From a checkpoint of a small transformer trained on Wikipedia.
Size: 18 layers, 6 heads of 64 (1 for keys and values), MLP 1536 GELU, 28.2M parameters.
Architecture: LayerNorm before each block, rotary positions, no biases in attention or MLP, tied embeddings, attention and MLP in parallel.
Training: a variant of Muon for these matrices, 589M tokens, 8980 steps.
MLP neurons of a small language model. Each row is named by its layer, matrix (up: input weights; down: output weights) and neuron, and shows model dimensions 128-223. Each number is 128 + 32 x the weight over its row's rms, rounded and kept within 0 to 255. Numbers have three digits each.
After each neuron's rows, "fires on" lists the tokens most often at its 100 highest values on Wikipedia text that the model never trained on; "fires before" lists the tokens most often just after its 100 highest values on Wikipedia text that the model never trained on. A number after a token or word is its count.

L7.up141:114138115113186180141156056137107125154122130097148120157113076124109141053148094170165071150168060132068098197135147119082159165112154128091152145122110057126137141132162141154129096153178183141130104224107130086099118119148141139121111210139124112115157125137143135157088146164120131139
L7.down141:153107196165145104187160113115133116040174120085086121084097108156133104181161118071137180110146164086160074146153079144156118159121134142157147136091146165169141123121156101180176096155126146134194140072234112115123126146110097119189129110112132166067123184142147096125138089198155151094
fires on: "es" 20, "e" 17, "ing" 10, "ings" 5, "s" 5, "are" 4
fires before: ", " 26, ". " 15, "." 10, "\n" 5, "==" 5

L13.up626:144060202207155136068161109110113099136170127062116077147119121123119147138138099150165145150134151100121139153150120170175113086136111155143166092140118194093163162122131139137108093126161181128077188100087157145088219134147109088117082154166118126134179142149124125181126111130082181169
L13.down626:102163138059163118125137110143117100161176192154085168089118153136084122155120097115093115168119096124032149126098117134136144118104169084125125151199145119149109094126113160131128141074088179139119078110159164121132185092164098186119143110125052150101129165207121125161127112094132170154
fires on: "|" 54, "===" 9, "at" 7, "r" 5
fires before: "\n" 59, "\n\n" 10

L7.up598:139085164171135192146148136122054148152100121146146158133137119085119161166127169129108114115092140149161079141129069160147118114152169129069120167106141135199111101161147114147171113134103123203135137145067157154123106159119137150127160134126124114150132111135120077104150121123093160141
L7.down598:005171111082099183145144119186124118130185121113180103191103176092104140161124139161136103127125111107158148165156115138162148120131144086108102164118125144157150130139127108107176124109146200139162129130113100153073181159094134113087104095122141106069081119149094160112146161121131069110
fires on: "\n" 52, "\n\n" 36, ". " 6
fires before: "- " 28, "| " 17, "==" 9, "The " 7, "In " 5, "===" 4

L14.up659:107138117163158141099148102088105172155186118148112086105176114126129167091100154192130062135103063194111142160151126098177140157161155134115120160142147130122173167111065112111132091165093102098134120174132134156132168061084128128128081117119158103130119142131106120151146128116165104152
L14.down659:115108064150094125119137172096100146132109131139146141152118084155121135133156121156127110110157154128127100117171111164132200078153098076114133131105146142117164119086124163088120114205155110117161161110149136127104104105122120147106164159161154107153215076096109119142081190152125138110
fires on: " " 64, "F " 7, "Year " 5, "0 " 4
fires before: "| " 88

L7.up770:071144138108133123122126179097084159081138122098136121145112130132117145140133178125154118157136121080167135100111122119141089154146130151153140146078142121120141111116154121092133186120164120129103074141088143141169117192180085086122162133109174070060160115174121121145135141150175141133
L7.down770:057109151155137064148112066073174122119144097130171168120167136099083107125117117103110130092172139123106097144110118126117110135121098081162106143131149134146120113072113087157138150081147092140120102119139125165121156145110105098144133126074121120112099093067189112079132079061212074160
fires on: "\n" 41, "\n\n" 37, ". " 21
fires before: "| " 27, "- " 11, "==" 7, "In " 6, "The " 6

L7.up1403:089090156106112095189107142093169123133131157174087136097149146141148166115110092172095118132170097173063139156134112109123056158224122143094088114162129139082148178128159076189139128172113167148134121153074139157078094172160075129086120127166131108164111111086117118136158112165118165179
L7.down1403:118092090166119131149132153135104084140127146107149174137118134089159159115131158131104122142174140095107131078131113182133144135100114138213118127098141154157129146152150116129092110065101145125089179168138149151143151105107190130118159214167099136129178101136162145154193159082090102175
fires on: " " 45, "work " 8, "ar" 5, "ation " 4
fires before: "| " 39, "|" 7, "with " 6, "in " 4

L8.up227:157111126106151136130096154107086091094115105116117146151158155102085133129153177161168114140088117158165119172150104106109103175123110082065087148106173130105137120112107103105108143134138179158089141125156172199196149106128158121127100079190118121130168100157143125114160153108130179085
L8.down227:032141147160176114123201189184111106129140110163119142142169093137117084180100127133098125171108227079174157174117173147204130162143137125125106126092174127092090080143116130091155110154112152153162109123104065121116142176121134112112183141187151107168138118169159185121183094133115148130
fires on: "\n" 87, "==" 6
fires before: "| " 45, "- " 30

L7.up1285:100188117091146115075154119112106114160154126157145155160093151146139180117128108134199174158128104131115091113148103159162119141161129211140074101131160133113084094101097162183154137130145202110162061129120188118123157150106129133140098114145148130102138114107079158119164097153099112131
L7.down1285:068108140119096063094093144115135102146131159032133121099147114135153105158135111101120121155122100097152163086128141117154125146124122077147166174165081089133151133101120062135091165145120148146103193140156120140138106112141120158113183190119119075128118114151117076156115217128118127114
fires on: ")" 18, "es" 16, "s" 13, "es " 7
fires before: "\n" 15, ". " 15, ", " 14, "\n\n" 6, "==" 4, "." 4

L14.up658:112181140145182137083086159114133161180114121134117124162091037102152134140162155117130095131165181135078107155117126101137160142173137156158202101105059151168082108166172105126151174123092118165143165092142108151149071124173144102116116192078131084120086150133066064152112108139149112069
L14.down658:169202127117133126162063151138096146105125097126163141134143064124169114145136124053107164105080156162140183107130120105117133119098123139132127101160062133126119060171189125117118135143085100140116116108131130129205111144108119105188127181166152148096088092156125117162095134143096145085
fires on: "mod" 20, "partic" 10, "ab" 9, "ed" 6, "on" 6, "ani" 6
fires before: "el" 21, "el " 20, "ul" 11, "els " 10, "ip" 8

L8.up1:085134095036186114115105168129177113178100147079192157142117108113085125114177139165159137181158107115125133098090193106132168103132073139150146111058137077167114144149109098118155135122126138190127133143155104174119094138139170093150112159136047099094065141116169164131116150184158147119
L8.down1:194137150202092098151149160083145103104100092154153082130176118134186102152103134109132115165116096115128145097143126151200132082113144133141148134169116080057106118171131116157152202110109118118087130154156139149078131148178076065144137127098154116147177128150124098123095129154098098139
fires on: "s" 28, "ers" 20, "ation" 6, "es" 6, "ed" 5, "et" 5
fires before: ", " 31, ": " 11, "\n" 9, ". " 9, "." 6, ") " 4

L7.up1287:178082067165184150136148148190157098106127165148134088085085146200140118100156174107102138094097115125135106115147123126126066157123125170114154107161099103164093185154109142108125102152103060093107104110117136140104112091117136149145095171161062080064087091116136121138146169100145158107
L7.down1287:187141145116071089067127102135167120167127167122108111141176132128151151187100140070139118149115082168079165121114110128116160141211132142219101193179166140129126141090174149120145108132107110125152057119081107103165070163127115077116096089109146111151187130079135100152143071159169144117
fires on: "par" 26, " " 17, "Par" 15, "0 " 8, "per" 8, "out " 5
fires before: "| " 34, "li" 8, "ty " 7, "ty" 5, "k " 4, "t" 4

L13.up1278:087134143120147127145127101137130102169159147106155116127167088090131126092143128161124148163153136138113148140073206111177110137207157121125141080122124121145155137108091130146134118146106156111085115105133130119092131140131140084144086092110134126105100146102179145133035135121095168090
L13.down1278:096139185109159166117099165088085110126143066110208175057150148156112188162196128174121169146085102161075143160139112087157136176195148116100074125185077112103182105165099136130116171157139143069124157120136182144088164057189067088079087071147092159112153123184081127169114099168103178128
fires on: "ed" 20, "." 14, "ers" 10, "er" 5, "als" 5, "s" 5
fires before: ": " 32, ". " 18, ", " 17, "." 5, "\n" 4

L8.up1098:138255133162177164128187171120144166144139151107098137134115148114103157160139115080152121100138093108088174100087118121136184110176096074140164102110173135090148125135067154110129114094089161136099132143091156120104194122065113073193181151136132143063168113163145135168096162135189213102
L8.down1098:128125164124188094112136168165114138128113151167105081137154127161141131192148135092161155086133172150162111184164167159111149101046130155103150114086136101110145148144136136139136120176144086088104172075111155123132128105154126102107121121094093147195130149186127099140133058179074151080
fires on: "==" 60, "of " 5, "e " 5
fires before: "\n" 48, "\n\n" 12

L8.up111:146104109116160110112147107175110150097167146142110157190153107151116149096099144118212138061136112088151103164102119148133061108128126149185117145088135175150089165154144178140096131181130127094091127181043157172116091118074074107106133095152133138102094142204089147063147116138076159138
L8.down111:142138104088178129123161129138185104159112175133161117144093180095129089160146113085182129065148133100129168126070116101156118086116138115094095145160139159145195139150123150075115106092086124132132075160168089114132169147122151077151121113061126151135176145113161094189173088111149159086
fires on: "." 78, "of " 11, ":" 4
fires before: "\n\n" 72, "\n" 5

L14.up885:129071129113181099108124094141086105113146174116082146154128124128105163191131136148181149162109122120187159152067134146130176100093131147142133103127095078106110184081139114137152086147103177067100097123088131101089152082120141100138106103120076096129137158199087213140122110128081189115
L14.down885:055128116114210136143057071115083097156126115124159171175138114136110109181116165103153116134111136133080150118127172115125117174087088203137125121080174191158094098143106118149153110166109156135090105145102168134152158113088041064121117151120101127106123119191136122130112146173102143150
fires on: "|" 89, ")" 11
fires before: "\n" 95, "\n\n" 4

L7.up768:130163179192185161118101092125090071134131160162139043130138133145163115073090112186138120153093116122151116130127150132134116130188121140102116071095114147114147138060118166125031096127101115155134137117136152126113116098154095139129188094123127156185140125140105117149096069093125129105
L7.down768:074149149098119129169145131099121152138087146111131128091167072082154198142151120132124190167103139153152127159073145163093111137141172116145138148139140094139084073147107118141185094130152171116169158155154115062178111080103168122117100138083107133165176143094110172067113156109179144177
fires on: "|" 71, "ou" 9, "e" 4
fires before: "\n" 66, "\n\n" 6, "bl" 5

L7.up509:157121143117125156138174127063076150194146097109180111117122107158116074107131130188098126140150080098080086109130150148089201136102118138135158175147167106114086144134071147148115071185147067096157117128103172102126127120120098068111105153119111131166063157098127136150144115126084133147
L7.down509:144136072161087176156168116116076094094128152148114118077141150137104130153116170146193081157143106126135125043105079136219166144162222190154129133174112156118177095141134148190167115112086100155159132097091154142119164132150107116145153130168104121149151103138124113089134107121179110172
fires on: "F " 25, "from " 20, " " 19, "| " 6, "o" 4
fires before: "| " 49, "the " 5, "Can" 5

L14.up555:130143174167099072147110125080131117123108131151103180158128095111098167172128096147159183128125103096091095177149118153103155106113113092087127138150108151145116094155094088151163099101131115116112139091100146151072143117157118104177101099166155188187142167152067161153083112130102101179
L14.down555:117102091163174128063135057104163084114055082179152165127072126115117119097155202147129108139126123134143204149109225113067084159119101187135135148057128082092116136129064162120138147103077064169163139162113118170158150199132110133130160122128111101137111071080173089126191171091144113125
fires on: "\n" 50, "Mar" 5, "and " 4
fires before: "| " 50

L7.up209:069160084142161078130088134087102120127165145110174145137143142090058116129149102115122159106129109119104077159162078171158142124126134109060120124117160175132110115120103119181149133093131150130079168116151159147051122181101153129146052076146117141134228164095108145123193138083166141129
L7.down209:139134087098125121176166138095129103105119120153095195124104147135095119199066104082079108104118121124123096156081192130123106149155159146057170149151112139136123145097146158126115118159090144125092097136098147132136145125049153082113104076155089109125138142214123103086139095105152173165
fires on: "\n" 50, "==" 31
fires before: "| " 44, "\n" 22, "\n\n" 9, ": " 4

L7.up1073:094078045120120143156136110109136134146103133125125103131111140081055158185212181131135088102102122182140175133132110166139145127168121127099124145109106154189118070212163115192133146104140155100135138151160101151130132092132113113157046117052047081152107139212130107164134170102158148110
L7.down1073:050128160094093113088095215117130159140079083078114148125162139103123150142146096110145091091170142121105180160112083094106154154132145164145132111104113141117068143111142129072134147137084086149116141185056097146191137141155137084145143116148179128199101170122107205069117073139162126112
fires on: "==" 71, "\n" 23
fires before: "\n" 58, "| " 19, "\n\n" 13

L14.up1383:159153168114127124113145107171137128153145111142128086067110135123120060125125167112160140152133083125151103122136200113124185113104153141154150076117095093190110120126087148163119116183119134075098160143199177151133150074099102122153125145132123117151155145161152087134069072080080077137
L14.down1383:128133175126115117137087229131127136137113143154113126199113190154171134103129143076121115136116089144152131111106076076116131138098103108133136156125163101163156079138130113096142135088122134097102091153120091150149131161156173170177129114142123201182093123164163110175124090102088110165
fires on: "| " 41, "." 12, "; " 9, "199" 8, "6" 8
fires before: "2" 18, "1" 18, "4" 13, "7" 9, "0" 9, "3" 7

L8.up524:132150128114146173096138056111117158125099127166116112113158165182122177073141184084109103152133123140110127200151148181120139097140121113116184135103193196098116123134179096113062156136120139191110119131095140113169172193098165142126068127143116120114132192085123145144147109156114111111
L8.down524:162170122093073113098201067159094146119133130103126108106169109175110149091166162149114144103199119128148140167138144166162154134168089117118178143078096127103061154122087149073145132133153122064115092069110130172098114106136138145131179114129157139117128152157165130177114121062143152144
fires on: "'" 93
fires before: "s " 92

L14.up1336:130140081141087167137098153085073122119116174123116088134140102115164176195097145131121128153161164145065170171065102082102126102159185084197141108124074135095159107151131122096154076090080080177165144098098090103151088115105112098130068121135139136121158155145047122125100149109168095069
L14.down1336:150160160158125103143136152110097122085150148151159153097090074095076153155095191131123151126151144127094202104116113074172142130143122138120173133158097138149160108147106117113131123148047108171137158125159178119161157124098192135125157174116204172142137135071095128083116129143104120182
fires on: "ab" 22, "mod" 11, "ess" 6, "u" 6, "od" 5, "ann" 4
fires before: "el " 17, "el" 13, "le " 8, "els " 7, "s " 7

L7.up1256:088111127102158133097096113074160170128106108154093095204088130105121185093137185130146129146053087091212124166112130174158115102101165155095172115114147133097120166141177087113178141091138160165108157096133098147131134177118109155192052158075100183097160097163115143135088169074087124124
L7.down1256:088121098095119085149123049112154129162134164137126159130150162115125143152161157054107170140170117119090164187140158161151068138119068151059122139160099145106212167130159119145109120119174136128136135154116146108112130192145101113123116169126078174140148065153137133098087084193086145106
fires on: "." 65, ")" 16, ")." 13, ") " 4
fires before: "\n\n" 81, "\n" 13

L8.up1385:104117045130086157152083102083112129142116141155158109151143092097103145111198132143087135194124186143131136137154067111134108144069178101125098205118114123129089171154093146142162113051125164111096182163116139160123079147095116134125102143124087157085117129183098127129139116101136114109
L8.down1385:095106130123146116114120090153167102147107104025115136119093157100086121148109155092185160088112160153147120156159154026078124111129155123125097091098110125122126114087110075070131138087097122097155108179140116100101147113182143091071064136131163090128109075135139141064169151122146115135
fires on: "==" 58, "\n\n" 20, "in " 10, "ep" 4
fires before: "\n" 44, "\n\n" 14, "==" 5, "end" 4

L7.up527:132138155065176185101189132097064125185076101088128092129143149120091130106171150063088180117092158045118101139140159173090054137139194164165099100140142147114108248148137121140163171110143147136096127123108154126136113166062104075175074154109087162129150130172119153129144138066143108208
L7.down527:129097089124098157068135156129140062129115183060107075119132133137094184176128108107120111106136133103172150147116109180144125095082126078098095121135097097135140144126117174081126097069162183110119168111142125215137087141115154148161157093171102178101125172231095104134104137128159155057
fires on: "==" 99
fires before: "\n" 79, "\n\n" 20

L13.up1344:140133094173135084107170107155068116134124048172136146134123123174098119105127111135158179122100164131167105135147167102155148182143154141162210113122112083169148056207061158147197090152129140163168119141106170126159119182185108077121127127150133128137136119091106133201141094091084133160
L13.down1344:178187091152131080148198152099139152090153099128083164125123068108125098139130181095123106099061102095112106086090151142145142172157117104109144162133096067140128046110099126121190118142157166111157145136162106163136126119115114124144126149104108195145054101104174168147155075124098097142
fires on: "1 " 15, " " 11, "ag" 11, "Fran" 10, "acc" 7, "j" 5
fires before: "| " 35, "az" 8, "c" 7

L13.up702:116179165071124169085079160111089134142172182150139103097094096122147165142107189139132084104175089086131089100128139125139165126122114218151072122117171152088079088142123160164118138180117185177148095084144176162056171078127113091109086165180153065097157086134155144191100073095180095111
L13.down702:140135111141105143120126126112143143162128109113140116161096095130088147140140052091162176183090121150196178060133117139104142070126155134168136130134104128132107106095132146111101111089125097124140186128126147116131164131090100190128128065147112163192133122186121154071114191129099149163
fires on: "| " 66, "199" 7, "0" 4
fires before: "1" 18, "2" 16, "4" 12, "3" 11, "0" 9, "5" 5

L14.up312:073094119103155129189079098168118136191218112130127140186175159138210141140140130121147125092116116086109090146113169128073115103090138209107124116130174090163132173145139079140153143139165158121144088121085162145134167126123111080154129051120096154066182131201118110162070168096124193140
L14.down312:080147133092145112148107125140148086208162138153149105162094092156135166141118195068131151158160173171129149117151119156122114103149147086096083162120119106131162160129127120116125168100130205149147101109110165151088164125117109082133111162151130174197104124255123122112130103097105124130
fires on: "." 75, "," 8, ")." 6, ")" 5, ":" 4
fires before: "\n\n" 74, "\n" 11

L7.up1302:087129147069123166097151163119147151100176098172100135178147155074170162150158161091000100076139126082165101115080095100114140104158139118163141139112167120095107165079149109152120194130128120124102159161123105163135133126173159126105096184178136136115145158188107082100091118092133154129
L7.down1302:000128169137152138154116086096085135108144159140111084131154106131136120131148147138113092168099180099133146125121117150171098157077102169166180136116060093136101112059152138176088164135101128096120121114126104112155180133188113103074169115118074090136123066172119126079136154139162140150
fires on: "\n" 48, ". " 22, "==" 18, "\n\n" 10
fires before: "- " 21, "| " 19, "\n" 14, "The " 7, "In " 6

L13.up1370:144178170138132157080091117124146147120099143140087145156113124174130085133181147100135187082080171123131154167125133122150106105048131063204144211060132142082069110133149127146099080138157120113114144146093145118176098180105174142106158078156081114118157149084101132157071122102133147126
L13.down1370:151173207190142097078104048100105136153063108105151127170079140103124125079129161144082164136120112104121083147047119142133145134113168073136155128141134095135133082109102102154128109126136112093122129183122141090143056140124136100137140059142100166105156119111129146104184139137151109119
fires on: "'" 37, "fin" 7, "il" 6
fires before: "s " 44, "ing " 6, "d " 4

L7.up696:081075110097105130165164126108122089155143078156092115136157163121145166128161150187099189133122161130117086113135082086128111177149153118186070168131113127166115141180157168127130179121097074133102138133144139120108141185112096087111104174179143135187093084147167138132164141044185117096
L7.down696:014126119193118135169125085101152117104182082110157078125120105173127115165107095095150118156121155019161163058058134121094142129137100128130145095106140133194108125073092112109107120119108111072085103149079114120166153058176128148102118133118163105106109125193103086068188163156126198106
fires on: "\n" 59, "==" 37
fires before: "| " 36, "\n" 26, "- " 16, "\n\n" 11

L7.up531:138114177140113186141180141138183143190117098157122128118144115121178156140126130114134136139126127128063129186157135068122123094133108142092047173117102109105098091146098064075124135160152101154163145088110161122184092142138122189109135141112061097144162089102130157137187182086177121163
L7.down531:111166150145109154102136212145143135155151130130065118178135115150143149146103134148153136118143178109140133107113156202147165090134145117145150113164159083166174104095118094129144140183077143067117164104137088094143062099207164092134162056165087083107108118187096122150134092109139154120
fires on: "'" 87, "itt" 6
fires before: "s " 85, "le " 6

L13.up1142:129121189123180109092123143123147120071106057124109127164147090130055105116167194155122078113111164090133145129158109084131100141137069102160107129117096103120184110147113140136157141175137130148114118076110140098107137184150194159106092129123036085065177087112206169159133095157094153113
L13.down1142:188134083147158057141179116142121102126083119110088135113161088141185116116148137140159134108145127191132125100145103104042180187099080146082133122132119184148123145098151062165135063096159101089138131094072157155187088080120152110145126105035094205170155121173075133054103166145096116126
fires on: "'" 56, "ti" 5, " " 4
fires before: "s " 57

L8.up127:065104075203106112171112175194081194136041135089068133094095143149150206171125198142128156170124114149155165122161124078110148133098130114132156080158124128109156126088181043137065103146172141160076145185072148195130161180120137087097090085134120108146094107122094131130110124110105131167
L8.down127:113107096208191147112112076138108079112127140054136127079110095135063109149133168109141146124141156184141150152082175215106105164132064167086143133117134162176125105104151120142110126094139134169158152112093120131171123141155141123181146139152130126190114091058087165099125137164130141153
fires on: "\n\n" 49, ". " 28, "ag" 7, "isc" 6
fires before: "==" 13, "In " 11, "o " 9, "The " 9, "He " 4, "== " 4

L14.up494:150161188122105126119124128105152165067062080109140086167122066106128168180170095112169153150126131074137108151119120124116130130126058106094127113113183125162163157129121122107132119126083112093082067189141122110058118106137132115193115097128129142158122107113127157138149150132080091096
L14.down494:174114166146080144101111058114162144088083132145071157118118136107143142138100161084144172110174146105158180144166136115129098093140121151118143042114087126112106163047162215213103121143148123178119127120134143087096131109106128152117144104096152104085161068205153104156084115131155122164
fires on: "m" 17, "2" 17, "k" 6, "t" 5, "s" 5, "a" 4
fires before: "}" 23, "} " 14, "°" 7, "_" 5, "m " 4

L8.up906:054104147058119161133153171057126142134123045111102084157080193138101170137149107163054142089137172088132054146091086155161142182138125123175097152115150123138156107131203148111129191069082134174083164185110108157111129169147150156094122143125096123180090127189190083127163128089161171133
L8.down906:000131100105081113111145134130130146110157109127169091135118177135152149176138195099094163120144181104176134161102087155118153153142054178160180108148092072116085155080117127125108184135130131094201123176133083137159166138121090076113144148164145115140109098197157177126102121124107200143
fires on: "\n" 94, "\n\n" 5
fires before: "| " 58, "- " 23

L7.up94:086085100118143126062150142148124116108144155130086142144087161068155117146157135140133070189142104058203087116085158171171124171135116128167184174087114132162111134133125099117135125126106104144176146152159103221115097120101126153190139086137082141106146150203125054121086176157179046162
L7.down94:100089126150153082108169064117156162115127072130175096131118128133184136194078150090077121184192157146182139114090104107107180124125129096091143138150101089169109097122142124086169147088160166096170180118122075181125085087131154147126119117117151144097150094132117159082095089131108126172
fires on: "\n\n" 97
fires before: "==" 20, "The " 9, "===" 8, "In " 8, "On " 6, "== " 6

L7.up425:117113065151099135185182194117114134102107094111119125123066154070125199136171170069068117120112126079117118125146107097122133136134215124133101147158142056093147082126167149183105141098107142164142113138066143177113113127162154118127149134049143090101188118177160109169113134144125145121
L7.down425:000157177130148068129173087163128106133189094158145175124115061116146112157136117110139181113133110177120084123103141130155120178138125084095089112109151182170142127077114153093124081126081095139173144158102080103162130140126149116149146131146090089182087063136089101084113133161150114187
fires on: "\n\n" 50, "\n" 40, ". " 10
fires before: "| " 35, "==" 10, "The " 7, "In " 5, "===" 4, "He " 4

L8.up1271:107184137116150146175085147103193165115099131102112076124129133110087075113189101095152069134164162138193139118151133118135137142151150116163220113173111158152136130157137205117140175081148140096091100190143081145144148147101126164179144154137133164118102128193150085194089191128149100084
L8.down1271:065050102035131145099152130114117125115151155125105042098144142155137168091128186134134161121121112124134174105096172108137139154083136077062102148128158164115107147090082042162097131137147171086188094136125107126134131099147055118122122109120073185163068140151132122085097135134108106124
fires on: "==" 50, "18" 10, ". " 7, "European " 6, "American " 5, "\n\n" 5
fires before: "\n" 37, "\n\n" 13

L14.up1010:121114142156105220127146109088182131164125094110158129162115083136149084107118106132136160149113155116157113168160134124116083164159107132136161113147145103097101178135195108073105128150075141149144122105161108135111133101124102108156103131190081162123163149110110105162147117158156129118
L14.down1010:173144119155148135124125175133149136143187153123126128099129123113114146139105161075153093147100151065120038121182172069123237144110111075086128122091157119137060099094146128140091153135075210120148150129127099108125131145187094154117171105164150155125126200103143127129112136123047189230
fires on: "li" 25, "0 " 16, " " 10, "place " 6, "| " 6
fires before: "| " 32, "qu" 5, "e" 5, "ve " 4, "v" 4

L8.up1427:189103147192111131169087140104093096124181117129151146127119057174094184120137139196133164165116084135084152138140129110107148109099120126122186123107142146117064114197143136112128127147056071114125160112167176186163115135130151144137137164134109239108196083120112162143091122146092133172
L8.down1427:195133126174132114122142137077158138126118137125155087131148137094087116154163127145132144071165158096106142137146105141175146180147101114117132128122112096163109087100125090142098089151118101169127162097157142108147172139151105084112138108128139143142086101115064123057089167104114154118
fires on: "| " 41, " " 20, "u" 10, "w" 6, "ag" 4
fires before: " " 28, "| " 21, "ch " 9

L7.up1401:152072188138189161115119088140149133154149119135149116167158062164138153116099137053197139117141082122098123098108134118123112121082211141113154151122168074167127153095202139170072153130090135132174107117115130148164154170107099178118095134097186167151128194187143108173134121108169170128
L7.down1401:043116144091148075125115088112113150151130172093158076098098102138125135151076110015160109127179189096156185100140130091127156132117163180151115142144116082154139112070180117087163120094096114128188104065162085200117099113121128118181126072094100101177143147214096102111085134152148118145
fires on: "." 99
fires before: "\n\n" 60, "\n" 9, "4 " 5

L8.up907:079137074085131179126128178070134157167082075142134137106128122090096191190127111130106062115080129109122121161114088142191105144166143174128107090145138106114122143152158181130109186082127137130128129144141165163110181171120166119079105196142107148121163132237135126152147204074137179130
L8.down907:000113126109138128121157242070125132139081090139141092134119107115100172154124135104095108129092135102155137199115147161155135161164139120120125122120125083117173188186158157141140180089128161078171131139137113161144127151152129076103133097151143126104141132255108113131091159140116158134
fires on: "==" 89, "\n" 8
fires before: "\n" 70, "\n\n" 19, "| " 7

L7.up1255:076087122150141151107148164122085137069077096150116147141122142117143178090148119220107116093090111113172119161068117139117080160093160102107068130078112095164120107132151140089119100121144070134099094109133049113128163145074125098085124112122108136087116124126116155134185188149109169141
L7.down1255:101099079151103149153130191142136142102089117072132127113120084114136101115121124095132142174115150115125125103131100141110165123152137142144125071141092064164139143112113145115165089177104169103140207147145063093149096161137145104133164150085067145069114041130143108127069123157126141126
fires on: "\n" 72, "\n\n" 11, ". " 8
fires before: "| " 40, "- " 23, "The " 4

L13.up152:093146130115066167155144094123139140129111156139066143126081138123102145074101109171101155104064071171105095095125214117079087113099117144144159099090119082067138133142119115165114155153082131114058196125170116115117125064110101139113083166150101132166154117131094115174204127118078125087
L13.down152:137165134102133107186126093147105159099162113147131135096111176137106116084088200136115171084120129153112150153157099104174118118100117175095190126139102108113098123094164158155144141137165156130058132098107100141124113132174109149106190137130119097095119180079129134195146101111156139109
fires on: " " 28, "along " 11, "ated " 10, "ed " 7, "ation " 5, "s " 4
fires before: "with " 34, "| " 27, "to " 7

L8.up914:067127081046119229116170194071149130139110109129149144140106109090087139084172070144120106129084136118149110141080133081150043129188138106126093140126105170167139165164106105162144171081141158141132157182102207104096139130124070108128124140136132139146126139148137116172065138137134171163
L8.down914:001118206116123130157113155117154150157139094088168126158194165100114055138095111179147095138104164119154099162116148131129130180134148151184104179095172054057125124211159119069219117068104100129091099123109118141145067130091100053157130116115166159098043135146144115125100104151117090103
fires on: "==" 39, ". " 32, "\n" 16
fires before: "\n" 33, "| " 10, "- " 7, "\n\n" 6, "The " 6, "In " 4

L13.up289:127134134180111094142096072138169118104078133180095155132113095170139182102144168204109060152097091125168143183131104065098115094092127119082160112133185124092085153100095145071126152183159092174126108170142189136211102125123161141112153151133106070129198112147130137092076106169168125101
L13.down289:045098128134161098184080139114060163180176110146101138133097141090105134091085120138180091142108152139148117114145050142133110143141114158200111120131143149120105116080158196127065066100134101069171127145129137139164155088179135190149160155129076111064144134169195163147107120129168122132
fires on: "es" 33, "\n" 26, "ov" 6, "s" 5, "ents" 4
fires before: "- " 26, ", " 18, ". " 12, "." 11, "% " 4